python train.py --num_hidden_layers=12 --hidden_size=192 --num_attention_heads=6 --extras=["capped logits"] --init_std_down=0.0 --final_lr_fraction=0.0 --dataset="wikipedia_en"
MLP neurons of a small language model. Each row is named by its layer, matrix (gate and up: input weights; down: output weights) and neuron, and shows model dimensions 80-143. Each number is 128 + 32 x the weight over its row's rms, rounded and kept within 0 to 255. A neuron's up and down rows have the sign that makes its largest values positive.
After each neuron's rows, "fires after" lists the tokens most often just before its 100 highest values on Wikipedia text that the model never trained on.

L4.gate140 [ 88  93  61 106 112 143 151  67 129 203 153 128 136 142 122 156 100 174 167 113 154 144 178 111 118 174 132 180 148 111 127 113 165  57 149 140  95 151 148 185  87 148 134 144 160  93 126 124 108 106 126 178 120 144  79 113 138 111 126  61 144 160 146 163]
L4.up140 [130 119 142  86 142 149 200 146 147 128 149 110 164  98 128 188 134 123 142 180 218 128 103 121  73 101 120 130 175 127 128 182 106 107 127 162  90 124 117 140 125 108 120 113 187  83 125 131 146 173 151 134 144 143 164  65 123  79 138 159 163 134  65 163]
L4.down140 [124 101 163  43 109 128 145 142  73  76 137  95 163 105 157 101 138 145 124 218 124 117  99  74 109 107  98 117 120 105 154 140  37 148 114 140 132 122  44 120  88 128 165 177  77 133  96 122 104 130 143 107 134  86 134  94 137  93 100 101 152 141 202 104]
fires after: "i", "is", "c", "or", "o", "r"

L6.gate416 [125 131 115 179 179 146 182 161 116 133  87 150 160 121 175 117 159 162 139 107 146 170 165 108  93 159 167 172 147  70 152 129  80 153 160 188 158 110 138 124 123 142  87  86 123 127 126 150 140  62 148 111 126  84 187 153 143 135 141 166 150 133 181 115]
L6.up416 [128  96 152 151 128 133 173 109 147  81 148 168  65  92 135 184 207  99 104 129 152  89 106 180 142 127 121 125 175 147 162 133 148 101 116 129 107 118 138 120 101 107 170  90 126 144  97 132  97 119 145 144  80 134 181 123  54 188  73 147 100 207 128 128]
L6.down416 [210 104 114  71 161  41 145 168 115 117  77 154 128 140  94 146 158 132 133 129 112 140 153  94 117 152  77 135  95 123 185 117 143 156 135 181 122  94 144 105 109 117  92 116  69 170 124 128 143 174 100 132 116 103 175 142 127 109 120  85 106  81 126 135]
fires after: "r", "er", "e", "or", "is", "i"

L2.gate391 [161 182 202 158 120 144 128 106 118 141  98 147  73 137 136 123 115 113 150  99 117 181 118 137 125  99 119  91 175 100 123 110 156 173  92 155 169 160  71 140 142 118 105 101 123 105 122 109 127 127 114 133 167 195 110 131 158  93 121 119  90 170  91  86]
L2.up391 [115 162 142 180 122 118  80 155  95 159 142 168 155 156 121 146  69 149  99  83 110 121  80  81 159 173 137 114 140 119 121 110 101 191 156  67 168 187 106 106 154 140  64 181 104 128 166 169 138 158 130 146  59 137 106  81 153 151 131 137  82 136 133 152]
L2.down391 [120 168 197 122  92 219 102  95  99 129 111 186  95 151  97  69 104  87  99 110 120 108 154  77 169 154  87 144 100 146  82 125 197 118 101 151 141 106 115 144 133  83 105 147 165  38  93 158 115 155 138 136 136 142 123 186  87 107 110 134 161 102 121 111]
fires after: "9", "it", "1", "at", "ar", "a"

L4.gate234 [120 116 138 152 107 130 143  58  92 138 164 103 118 141 107 167 119 174 177 117 108 167 106 135 136 160 180 112 121 164 101 148 143 150  97  88 135  11 165  85 164 135 151 129 138 135  76  75 114 105 158 179  68 144  73 140 150 136 198 112  59 114 118 154]
L4.up234 [141 123 117 144  94 136 153 125 134 167 128  64 147 139 121 125  86 185 168 160 109 180 150 151 142  90 155 128  77 175 101 147  96 110 167  46 126 113 122 132 124 144  60 108 162 144 139 171 165 135  96 168 127 110 132  38 121 122 177 155 141  96 106 147]
L4.down234 [186 132 109 183 135  74  76  97  72 117 122 129 112 145  71 165  95 122 130 104 163 134 128  99 148 179 130  95 126 157 104 147 172 140 154 142 155 178 176 105 136 104  86 149 109 133  67 159 125  98  50 154 165 165 136 128 154 118  86 138  95  93  84 162]
fires after: "i", "l", "e"

L4.gate339 [128 118 198 159 131 106 134 127  62 161 129 113 144 211  46 132  88 146  74  86  57 114 149 161 202 169 151 133  76 134 114  88 136 195  83 139 165 108  95 127 103 110 165 131 170  97  73 167 135 181 145 117 133  99 147 112  98 122 143 108 173 118 135 109]
L4.up339 [106 141  83 155 112 109 136 142 124 107 103 109  89  68 132 141  97 187 108 197 140  94 178 102 171 100 132 117 155 168  74 104 104 151 145 149  64 108 128 149 127 185 142 150  85 123  96  77  95  87  82 121 189 107 167 121 155 127  90 160 138 104 151  98]
L4.down339 [101 133 118 154  98 182 171 150 188 100 207 153 194  90 128  96 113 101 148 123 128  86  75  87 130 153 163 159 125 164 143 144  85  97 157 118 161 113 128 111 154  81 105  93 118 106  85 142 171 171 124  89 125 157 156 117 137 102 129 107 132 123  48 126]
fires after: "an", "on", "t", "'", "in"

L2.gate177 [ 77 152 178 176 114  70 156 161 143 133 144 154 139  86 101 115 118 180 133 107 120  84  89 104  89 141 117 137 187  94 146  87 199 131 129 138 182 140 149 123 180 102 130 135 101  88 128 184 154 144 105 166 110 191  98 225 109 111 147 171  88 130 105 101]
L2.up177 [ 77 162 136 121 131 169 114 104 121 104 136 188  90  74 124 175 123 190  92 145 169  94 161 104 130 104 153 185 103 102 119  97 135 204 194 140 119  91 133 137 143 225 105 149 155 109 164 122 164 154 133 142 151 136 128 149 149 110 161 107 110 144 121 140]
L2.down177 [108 104 111 145 129 159 187 122 118 138 176 158 108 127  72 138 142 144 186 144  89  93 115  89 132 152 144 167 142  66 111 185 167 101 151 159 181 136  83 132 104 134 115 145 145  98 127 164  95 133 152 153 137  94 129 100  74 148 136 155  82 130 151  85]
fires after: "t", "ar", "er", "h", "on", "a"

L9.gate116 [125 112  75 152 164 122 169 185 163  84 164 153 116 109 117 111 171 189 119 166 147 133 109 143 108  59 178 122 180  94 105 141 107 153  84 142 147 152 122 127 134 179 115  51 166 101 151 107 124  81 132 122  95  85 146 106 115 146 146  82  87 110  95 138]
L9.up116 [173 150 178 153 127 131 173 174  62 145 127 108 107 130  93 175 123 136 128 115 132 102 107 179 128 102 152 124 133 128 148  92  97 118 184 124  98 122 124 105 186 121  91 149  75 100  27 136 116 127 167 131  79 130 153 109 118  83 110 111 118 202  99 121]
L9.down116 [108 143 121 139 151 129 143  74 150 119 106 121 101 127  76  84 120 120 116 135  93 116 143  92  74 126 104 151 129 110 120 119 147 147 151 182 144 190 161 111 146 176  86 190 129 109 197 134 179 102 104 123 102 115 111  86 155 162 179  61 167 133 205  97]
fires after: " the", " o", "r", "is", " a", "s"

L4.gate502 [123  76 105 151 178  94 114 155 160 103 176 101 101  99 136  99 121  71  74 103 105 201  72 147 198 128  80 146 138  94 153  84 144 103  98 138 112 163 130 120 130 178 102 128 106  87 158  95 161  79  68 144  79 182 148 120 121  91  97  85  95 138  77 133]
L4.up502 [114 123  95 108 102 140  68 155  72 184 100 132 168 161 110 121 146  96 145  92 122 131 133 138 146 145  75 211 128 117 195 199 121 125 122 121  89 102 121 116 129 117 130 116  98  86 143 154 134 108 182 117 142 177  89 144 146  93  95 107 119 139  98 175]
L4.down502 [126 112 128 143 141 168 103 136 150 108  94 180 146 121  80 147 145 113 155 127 161 105 136 174 103  99 162  78 162 109 178 109 181 154 120 149 178 137 195 128 133  66 102 150 105 111 128 145 163 166  68 109 135 118  84  81 155 118  89 155 124 113 112 125]
fires after: "i", "o", "p", "I"

L2.gate343 [130  91  74 203 143 155 115 107 137 122 154 151 134 148 147 107 100 138 150 116 123 127 149 115 131 164 121 142 123 138 109 117  98 147 117 115 136 161 136 185 163 125 125 140 143 138 103 147 154 103 104 149 125  95 160 186 140 138 163 111 124 119 143 176]
L2.up343 [122 137 129 134 157  95 160 148 114 105 136 183  78 132 124 172 144  87 157 124 103 122  76  94 115 118 144 106 149 136  85 185 113 152 122 136 191 108  66  57 106  49  97 142 131 110 152 125 122 149 119 127 146 134 104 154 137 140 146  95  89 132 161  86]
L2.down343 [116 167  72 118 102 164 145 135 146 135 152  98 136 160 173 173  76 136 141 148 100  84 159 108 165 148  93 150  68 153 165 157 135 144  87 163 176 100  48  28  94 135 112 158 143 150 183 144 119 193 140  88 133 163 137 106 161 117  86 128  87 135 116 126]
fires after: "p", "P", "H", "M", "c", "K"

L6.gate317 [174  97 120 156 107 151 148 136 140 144 112 140 140 125 151 105 140  96 133  96 132 105  97 135 135 159 154 146 147 149 140 112 165 137 100 140 157 123 223  81  70 125 120  73 136 124  66 188 111  77 144 158 127 155 129 165  89 130  91 124 133 159  47 113]
L6.up317 [ 41 105  96 177 155  98 120 108 113 139  90 152  71 106 133 100 215 160 151 129 115 119  91 117 134 148 129  94 135  99 142  73 112 139 144 133 165  76 185 123  74  57  94 140 151 127 108  84  98 105 107 141 110 161  87 149  80 152 140 111  81 147 149 114]
L6.down317 [ 82 197 128  87 127 110 153 108 183 143 149 114 137 107 148 127 154 125 139  99  89 147  72 116 131  56 201 163  90 148 104 115 106 126 146 157 139 188 127 137 143 160 165 129 147 113 165 148 144 109 139 197  91 176 129 140 113 167 229 139 125  28 145  93]
fires after: "i", "g", "C", "h", "v", "e"

L7.gate369 [135  81 143 200 187  96 137  84 146 155  95 100 142 156 151 108 108 128  93 139 119 176 132 113 197 146 115 180 133 122 117 177 249 182 135 108 117 136 109 157 140 115 104 143 160 187 112 104 156 171 108  83  92 165 144 154 114 148 106 120 141 116 186 117]
L7.up369 [113 126  58 146  78 118  71 169 187  79 109 129 172 126 160 106 154 102 166 102 121 174 127 118 128 150 102 169  89 140 128 197 100 100 120  90 118  70 165 182 160 110 122 149  42 124 117 122 125  71 109  98 101 146  89  93  65 158 126 141 150 100 111  96]
L7.down369 [140 146 161 138 102 156 121 139 192 114 150  96 190  69  92 144 134 130 165 173 136 123  99 114 105 119  77 143 137  92 143 152 103 134 155 111 165 101 170 183  61  85 177 130 160 112  74 122  87 112 163 154 165 164 143  78 169 116 145 115 112  26 142 139]
fires after: "o", " a", "c", " ", "i", "l"

L6.gate64 [118 123 165 144 146 105  71 179 188 133 128 136 165 191 157  73 135 153 141 131 162 163  62 101 144  58 123 104 111 107 154  95  89 145 136  92 104 172 129 120 187 198  93 150 102  91 168 135 140 116  97 138 124 115 144 204 141 136 129 105 134 124 198 117]
L6.up64 [149 183  85 149 107 126 160 139 135  86 141 186 120 146 145 132 126  99 152 114 156  59 174 110 117 129  93 137 131  90 123 155 143 154 121 154 105 156 138  97 111 130 183 129 142 153 190 161  65 146  75 195 139  72 134 116 148 123 144  57  89 194  93 119]
L6.down64 [127 126 128  93 140 111  95 148 156  67 138 160 187 138 145 175 100 100 149 116  79 168 198 176  67 116 177 140  77 145 176 131  99 129  98 132 112 174 118 117 153  54  99 129 147 127 149 126 141 121 146 116 139 116 169 147 139  86  85  73 115  72 110 114]
fires after: "it", "c", "s", "or", "al", "p"

L4.gate483 [156 102 140 100 144  79 133  95 128 185 127 179 118 138 119 127 162  95 137 108 125 163 182 128 121 120 103 158 154 150 140  86  61 124 139  63 113  96 106 123 124  57 112  75 122 101  93 102 164  79 205  80 113 142 101 114  85  95  98  99 161  82 106  88]
L4.up483 [153 101 123  89 163 117 121 139 166 124 168  91 144 129 131 101 108 132 169 121 125 184  82 142 104 182  80 162 169 113 157 138 147 100 125 128 119 119  82 127 113 121 106  76 134 106 131  99 155 127  70 168 156 156  57 125 138 123 165 161 115 153 138 192]
L4.down483 [111 136 167 129 115  90  92 157 102 105 158  68 111 134 132 102 166 120 157 178 110 152   4 172  79 123 117 165 182  75 157 121 152 131 146  88 110 155 179 141 178 123 132 164 119  77  71 110 180 150 101 145 156 138 133 146 112 128 135  91 108 140  97 178]
fires after: "i", "a", "c", "o", "e", "he"

L2.gate455 [117 152 143 107 163 112  82 107 144 136 102 109 147 109 108 104  97 134 159 105 123 148 112 112  89  76  48 161 129  96 155 127 188 143 123 136  98  85 105 113  87  77  89  96  88 107  98 114 181  95 110 199 156 137 129 155 155 152 145 108 122 122 152 103]
L2.up455 [151  84 104 107  90  94 182 138 100 144  81  84 141 182 175  97 171 129 131 187 111 125  89  81 137 159 150 169  95 124 147 102 177   9 167 139 107 144 129 146  94 187 186  99 161 135 100 134  93 152 141  97  70 106 113  91  89 127 121 112 125  47 109 133]
L2.down455 [ 65 131 160 127 140  89 116  96 124 106  61  92 187 159  94 102 141 158  86  85 184  83 121 161 131 129 126 157 120  49  80 108  77 175 155 104  72 135 136 146  88 122  66 117  88 158 108 127 161  92 142 134  98 156 173  62 142 124 160 166 159  78  94 144]
fires after: "o", "v", "i"

L7.gate270 [171  96 129 119 145 140  99 107  79 138  98  81 118  60  90 119 129  90 101 136 120 124  49  94 135 154  21 189 110 157 175  90  65  85 153 181  57 105 166 120 103 137 103 158  70  78 109 104  60 119 130  90 111 168 109 129 115 129 108 175 103 141 106 103]
L7.up270 [ 74 162  91 145 135 167 107  53 194 156 128  98 117 122 112  81 170 125 166  76 178  79 106 166 154 111 174 118 143 132  59 169  82 125 102 134 100 100 142 190 145 150 180  93 119 139  33 167 150 122 160 134 107 127 131 108  96 105 132 102  74 120 151 150]
L7.down270 [ 78  74 175 147 154 119 147 134 117  90 109 111 167 155 104 134 134 100 104 113  80  91 176 137 118  71 163  76 132 133 189  67  95  89 105 114 122 172 135 154  93  95 120  97 108 127 190 112  94 118  90 157 153 161 144 123 120 116 139 139 160 124 151 146]
fires after: "o", "an", "r", "d", "i", "{"

L7.gate373 [125 113 171 169 120 104 154 109 173 151 202  83  99 168 163 137  96  96 140 141  34 141 146 169 125 103 153 143 179 131 151 149 157 129 183  71 114 143 113 134 193 123 133 202 131 169 161  81 171 111  74 134 105 181 153  95  96 113 117 141 147  84 101  81]
L7.up373 [173  72  96  77 167 109 124 184  70 169 159 149 128 152 123  67 153 143 115 182 149 179  82 163 109 161 158 174 142 140 155 117 153 106 110 101 107 129 109 110 191 174 139 165 106 150 135 135 104 120 148 159 188 184  84 118 122 162 160 137 148 129 128 110]
L7.down373 [ 97 167 163  93 118 141 104 142 103 115 100 167 109 173  86 142 104 157 182 114  99 118 137 128 118  76 140 120 130 126 127 121 173 173 155 143 107 177 122 141 113 138 137  90 116 144 161  78 152  82 146 130 142 139 143 147 153  35  80 135 116 149  82 219]
fires after: "y", "h", "er", "l", "i", "p"

L6.gate160 [128 161 118 140 163  93 110 133 136 170 128  75 178 154 163  57 153 174 188 174 132  95 146 131 167 133 147  82 134 117 162 124 128 140 117 108 133 101  96  92  79  84  91 173 130 135 127 134 122 103  82 132 144 140 147 111  90 118 109 155 104 161 106 132]
L6.up160 [128 129 147  78 176 155 115  95  75 149  99  99  90 129 102 131 130 162 110 125 132 151 173 102 123 151  98 128 122 172 100 160 135 148 115 161 122 110 132 186 131 104  84 135 130 121  97 120 127 118 178 169 137 103 117 144 130 154 153 169 136 170 202 135]
L6.down160 [217 101 133 128 132 184 195 121 127  83 118 145 124 115 148 145 151 154 140 159 100 125 163  68 164 138 126  90  81 119 101 141  96 144  66 152 154 156 159 132 118  83  84 112  87 104 126 116  92 156  70 132 165 151 125 132 178 174 127  34 122 108 109 115]
fires after: "t", "l", "a", "w", "i", "g"

L7.gate223 [176  94 146 151 112  98  59 103 128 114 118 120 163 151 197 216 105 162 146 129  71 142 168 118 106 128 106 146 138 150  95 135 141 162 161 120 116 153 143 132 109 104 132 144 153 148 157 105 136 113 234 129 138 111 138  79 130 137 139 138 184 111 133 142]
L7.up223 [151 100 104 200 137 156  85 127 137 210 100 140 107  76 115  83  86 132 146  73 110 138 152  84 165  93 159 122 171 124  96  96 100  77 110  95  79 117 126 109 113 132 128 100 133 105 146 146 151 100 109  89 122 127 179 136 119 123 139  97 165 146 119 137]
L7.down223 [158 134  98 116 149 145 137 129 129 140 103 133 154 110 104 121  97 178 100 121 138 136  90 143 148 127 190 104 162 150 224 122 157 110 103 150 106  96 117 114 161  40  86  86 127  87  21 169 125 129 158 116 152  81 148  93 116 195 116 141 124 128  74  90]
fires after: "t", "y", "d", "an", "o", "l"

L2.gate198 [169  93 128 114 155 101 146 136 109 116 137 158 100 128 160 162  97 137 126 151 138  91  99 157 159 120 129 120  97 181 134 125 191 102 146 159 112 137  72 154 142  96 101 180  88 106  92 146 121 102 105 106  76 118  94 183 169 129 175 173  77 121 157  93]
L2.up198 [161 156 155 190 154 172  83 170 137 160 133  75 141 115 211 142 149 109  91 114 160 124 178 114 129 146 147 179 139 104 150 109 141 145 139 114 158 121 117 129 109 128 150 202  48 165  28 143 124  82  81 100 209 108 103 174 125 116 164 125 125 170 131  92]
L2.down198 [145 105 127 143 112 121 177 120 201 105  69 144  35  97 130 185 132  86 133  94 121 164 110 147 165  93 160 166 106 105 144 167 122 115 129  98 122 101 159 168 184 111 127 192  75 111 146 142 172 158 155 108 165 109 131 103 144 127 157 136  98 106 141 138]
fires after: "e", "h", "s", "he", "n"

L7.gate382 [168  99 169 154 132  74 136  70 104 194 177 129 155 139 143 104  53 119 129 117 126 149 125 119 100 141 157 179 153  84  98 132 173  82 101  83 121 120 144 106  98 119 117 160 117 165 159 228 136 109 148 149 120 136 162 131 176 152 141 146 126 107  60 134]
L7.up382 [108 112  97 105  68 104 144 162 148 180  93  93 149  94 151  89  90 126 100 132 120 115 146 127  92 120 178 142 122 183 143  90  93 101 196 145 152 120 110 149 113 117 142 181 156 112 139 107 134 217 140 150 132 141 119 105 160 142 188 124 139 151 137 158]
L7.down382 [170 128 121 154 154 112  97 169  94 135 137 110 118 106 140 128 147 150 194 133 121  84 118 115  91 141  77 189 145  61 164 146 139 111 117 110  94 161 219 101 110  83 105 132  48 118  93 105 174  80 135 132  55 152 140  69 147 150 186 136  90 123 137 154]
fires after: "i", "v", "m", "l", "d"

L4.gate162 [109 102 147 155 124 154 189  93 132 138 105 140 128 110 137 154 170 130 160  91 181 135 140 129 183 111  61 133 176  82 147  66 159 150  62 106  99 157 147 161 205  89  75  82 131 131 187 133 127  81 121 129 139 160 123  97 163 152  85 159 112 137  89 106]
L4.up162 [127  59 130 121  91 202 142  97 108 152  51 114  78 140 126 162 177 135 136  78  86 129 147 175 158 128 122 141 170 130  72 166 255 140 110  97 141  81 114 173 160 152  97 112 107 139 137 137  83 133 179 171 110 124 143 162 106  53 144  90 138 137  97  99]
L4.down162 [ 80 108 157 137 154 122 198 164 174 135 117 104 122 162  64  98 115  89  69  97 120 122  99 145 116  88 119 103 129  82 133 163 131 164  92 131 179 179 141 100 118 142 121 119 109 107 113 142 150 113 124 162 126  99 134  65 117 163 136 187  97 180 140  72]
fires after: "e", "g", "i", "o", "or", "r"

L7.gate130 [188  63 108 154 124 122 181 146 153 128  84 114 133 169 164  91  89 164 222 132 182 119 181 101  76 153 177 111 104 151 142 147 169 121 181 137  67  97 135 161 124 144 124 137 132 130 104  79 114 115 148 129 157 178 202  87 113 130 169  80 205 135 141 104]
L7.up130 [145  93 120 132 192 154 151 135 117 104 155 122 125 146 197  63 106 119 135 160 135 149 116 111 152 108 155  64  77 111 133 112 117  89 160 119 123 129 132  89  82  73  98 128 182 130 170  91 165  64 139 115 122 154 164 148 100  95 122  96 158 157 162 184]
L7.down130 [129 133 129  89 174 167  92 144 160 139  89 171 151 159  91 209 101 105 187 155 133 100  77  88 103 142 138 152  74 133 156 117 167  95 131 148 109 131 150 129 118 165  25 185  52 146 157 160 167 140 133 104 104 117 151 155 114 173 129 139 118 128 127 153]
fires after: "l", "r", "an", "is", "ar", "h"

L2.gate496 [178  55 117 167 129 111 181  62 149 122  76 126 141 156 148  91 164  65 128 108 160 121 119  89 143 121 132 154  90 150 109 150 160 153 149 186  84 176 205 156 148 121 131 134 157 130 107 169 145 161 133 110 161 154 164  99 133 146 137 101 151 157  98 150]
L2.up496 [ 78 107 124 113 118 116 162  98 152 153 122 101 115 130  77 127 145 117 128 167  59 116  78 126 118  94 149  88 107 120 105  94  84  92  90 168  76 102 108 196 107 195 159 144 150 101 120 166 170 148 171 147 119 128 110 112 164  98 134 116 180 126 134 151]
L2.down496 [122 107  68 103 129 101 181  74 110 125 124  91 126 183 140  83 118 174 194  89 105 153 135 130 119 117 165 107 110 104 151 117 161 160 164 108 133 135 127 140 206  69 115  89  89 120 111 163  75 192 165 180 142 106 111 160 150 144 118 152 117 155 101 129]
fires after: "an", "a", "s", "\n", "u", "o"

L9.gate438 [ 87 135 101  86  70 128  94 121  89 103 112 146 176 115 190  88 111 202 166 148 135 101 163 143 117 142 151  92 101 109 151 137 190 148 115 177  97  90 155 123 139 105 170 164 160 108 146 159 112  73 101 155 109 126 188 165 136 184 161 161 117 174 145  82]
L9.up438 [129 156 131 125 161 128 113 114 119 100 176 136 125  99 146 127  88 164 174 149 205 144 122 114 158 182 115  92 116  94 129 158 142 147  72 101  89  70 115 118 156  94 147 156 115 129 135 175 106  99 108 146 111 110 109 123 100 207 129 145 186 192 156 109]
L9.down438 [109 221 131 150 130 199 148 154 145 146 127 135 111 104 157 136 123 143 167 143 204 120 109  80 157 102 106  89  66 129 148 125 130 173 167 115 169 134 183 119 120  86 133 143 196 175  95 176 145 118 126 136 123  92 153 103 155 148  96  88 101  79 118 140]
fires after: "t", "at", " the", "l", "it"

L9.gate341 [162 144  90  85 114  46 147 184 106 110 112 144 157 130  97  98 168 135 141 181  42  83 153  95  97 161 122 143 152 164 107 138 160 127 120 139 185  79 114 154 133 213 134 156 134 102  95 116  98 100 151 154  71 141 122 158 129 117 120 140 108 138 116 128]
L9.up341 [141 156 113 124 177 145 117 164 144 136 114 157 204  92  96 151 108 180 175  99 113  87 111 142  75 114 128 169 135 130 159 125 111 118 187 164 105 119 117 152 115 161 102 165 106 129  91 185 129  75 115 133 148 191 100  94 110 101 176 112 122 158 115 155]
L9.down341 [179 121 152 142 134 169 148 145 155 160 115 138 163 136  69 100  97 120 106 112 160 126 150  91 151 153 149 179 126 113 131 161 135 117 136 146 131 122 191 102 166 114 170 109 139 119 115 146 164 184  83 153 149  82 142 128 207 133 139  83  87 115 110  97]
fires after: " the", "l", "a", "r", "ar", "he"

L6.gate390 [ 94 108  77 164 139 192 108 197 118 115 133 173 126  84 177 180 131  91 198 129 168  76  69 134 114 111  89  53 144  79 167 199 135 114 137  78 108 157 156 155 130 133 117  89 155 160 149 116 115 127 166 148 174 129 150 145 126  92 189 119 171 128 123 154]
L6.up390 [ 84 153  73 147 106 121 120 207 130 127  67 149 134 113 151  99 126  23 161 171 121 172 148 142 137 163 141 165 121 122  86  94 101 183 111 173  99 129  83 126 103 109  99  98  89 210 137 140  99  91 126 132 108 176 135 147 117 150 104  96 110 143 138 207]
L6.down390 [161 154 114 109 120 165 148  51 142 160 117  87  84 134 134 172 206 150 122 106 105 157 138  96 131  97 117 175 135 126  94 117 139 140 149 171 119 175 203 118  68 152 135 153 101 108 136 129 149 143 124  57 119 157 111 162 130 145 139 105 104 128 107 124]
fires after: "i", "en", "er", "r", "in", "or"

L9.gate272 [134  87 154 100 151 189 112  84 162 119 114 182 143 150 132  89 121 126 128 103 184 165 140 160 197 145 125 130 108 206 117  64  94 130 102 104 150  98 140 208 119 176 145 129  64 165 122 131  75 150 114 127 142 153  92 146 147 143 180 102 135 140 127 150]
L9.up272 [107 123 122 131  94 102 119 119 139 171 159 125 112 106 140  34 131 168 129 122 173 127 159 167 195 119 151  83 117  99 142  36 114 112  67 131  88  87 147 132 120  94 102  59 122 169 122 107 104 123  79 162 164 134 149 128  97 111  98  88  82 144 143 177]
L9.down272 [157 121 123 161 140 129 154 148  71  75 108 142 143 134 150 120 121 170 167 137 127 124 137 115  98  75 138 114 183 178 147 144 115 161 196 166 108 152  84 158 156 154 169 124 189 134 161 149 106 101 155 187 124 129  89 108 123 129 141 130 151 147 130  85]
fires after: "o", "r", "h", "C", "c"

L6.gate364 [116 122 141 136 125  91 171  92 130 176  92 128 141 132  97 136  93 136 155 152 144 140 122 114  68  93 105  36 126 118 128 124 117  89 129 119 132 122 135 141 136 146  98 145 125 128 149 149 145 123  81 158 160 105 195  96 147  87  51  94 170 204 121 121]
L6.up364 [130 114 163 133 106 138 156 143 193 143 101 124 178 121 114 177 103 123 160 163 144 167 119  98  95 152 110 117 103 205 113 147 107 115 126 143 102  86 154 156  91  82 101 127 131 136 111 136 129  61  85  76 165 161 151 137 120  96 136 144 129 159 118 141]
L6.down364 [114  93  90  79 165 139 130 114  82 109 105 164 186 124 133 138 154 172  97 161 125  18 144 100 180  93 151 158 118 107 105 187 148 132  91  97  98  91  96 120 178 131 155 175 110 129 121  91 122 144 165 111 186 122 127 125 173 110 175 159 136 154 145  73]
fires after: "r", "i", "d", "it", "c", "v"

L7.gate80 [149 110 137 128 127 100 105 119 142 174 123 185 146 119 112  99 136 163 198 188 127 117 120 116 159 162 174 129 119  60  95 108 128 115 142  85 157 148 170 121 107  89 119 120 167 120 122  89 170  93 118 139  82 170 156 170 167 124 100 131 116 114 148 164]
L7.up80 [158 100 139  57 121 170 102 152  82 203  77 162 129  93 145 188  99 123  27  94 114 148  72 133 126  80 152 104 153 141 132 120 156 127 101 164 163 122  55 137 134 102 175 138  69  95 135 170 138 102 163 128 139  46 114 148 101 149 137 118 183 131 162 147]
L7.down80 [112 159 143 110 119  94 135  87  73 112 180 142 136  92 172 114 139 134  54  97 115  94 116  93 158  71  81 179 110  98  60 109  93  93 124 171 126 117 132 155 159 103 132 198 149 121 203 106 115 100  72 145 164 128 125 105  72 141 166 199 161 102 112 161]
fires after: "e", "er", " the", "U", "E"

L6.gate240 [166 118  65 106  85 186 156  80 163  93  89 117 139 133 115 144  69 137 126 149 169 150 105 195 118 128 151 114  84 113 100  94  36 134 116 117 176  98 151 161 168 133 112 122  84 131 112 109 155 116 118 173 137 104 106  96 115 193 120 131 109 150  88 152]
L6.up240 [162 124 150  85 105 135 123 132 157 124 100 138 146  96 132 138 145 180 173  79 147 169 120 144 172  84 145 129 140  45  65 119 130 122 120  81  94 108 123 173 163 176 137 116  73 136 110 130  82 155 101  76  98 112 126  67  89  90 122 144  86 130 144 115]
L6.down240 [ 71 137 118 140 195 152 151 125  90  84 127  95 127  72 114 138 172 133 121 128  73 127 120 148 168 129 157 168 161 117 155  70  58 111 137 148 106 203 146 106  83 161  70 112  75 119 129 151  86 133  91 121  98 135 112  68 123 114 109  78 149 138 115 113]
fires after: "c", "l", "r", "t", "or", "is"

L9.gate320 [134  95 194 144  95 118 139 129 135 167 183  77 103  93 181 106 102 172 135 111 163 161 182 138 166 122 116 147 176 149 152  69  91 169 108 119 157 100  92 154 131 114 151 149  79 112 142 154 165 115 163 169 159 149 155 143 116 173 109  99 130 137 101  96]
L9.up320 [166  81 105  84 157  90  85 174 112 144 187 126 129 105 151 127 103 175 154 101 130 196 192 151 137 136 123 157 104 150 152 113 120 163 121 138 131 155  74 180 134 115  76 124 113  73 195 128 128 208 179 133 151 129 181 149  73 117 146 100 131 141 116  88]
L9.down320 [138 151  78 174 128 163 105 141  92 104 144 107  99 142 111 127 121 161 182 150 177 153 172 139 103 162 170 130 133 145 205 133  62 134 151 104 135 143 121 159  56 133 167 105 154  99 118 179  98 175 116 162 149 124  95  89 179 201 176 113 125 114 100 121]
fires after: "b", "l", "i", "o", "v"

L2.gate85 [132 158 183 156  84 118  68  84 123 180 140 136 147 127 184  82 115 159 142 148 115 124 113 131 182 144  75 112 126  76 154  84  94 119 131 118 135 140 126 138 105 139 148  86 204 125 131 137  85  91 160 118  53 143 134 118 121 120 140  79 111 142 138 119]
L2.up85 [138  90 147 102 113 169 105 144 148 128 205  85 135  67 166  63 121 136  91  73 104 145 105 126 127  76  86 118 144 109 163 117 147 160 134 152 144 128  98 140 143 121 103 135 133 117 143  86 106 144 116 123 127 147  81 124 117 156  94 160 142 142 121 166]
L2.down85 [101 151 153 134 109 166 110 137 130 146 153 132 134 104 107 142 107 197 133 102 155 148 107  85  89 143 209 147 122 145 115 126  92  91 170 120 144 147 117 142 157 156 178 164 161  72 133 106  92 147 167 158 128 138 131 151 138 152 123 171 107 158 115  97]
fires after: "C", "e", "c", "er", "at"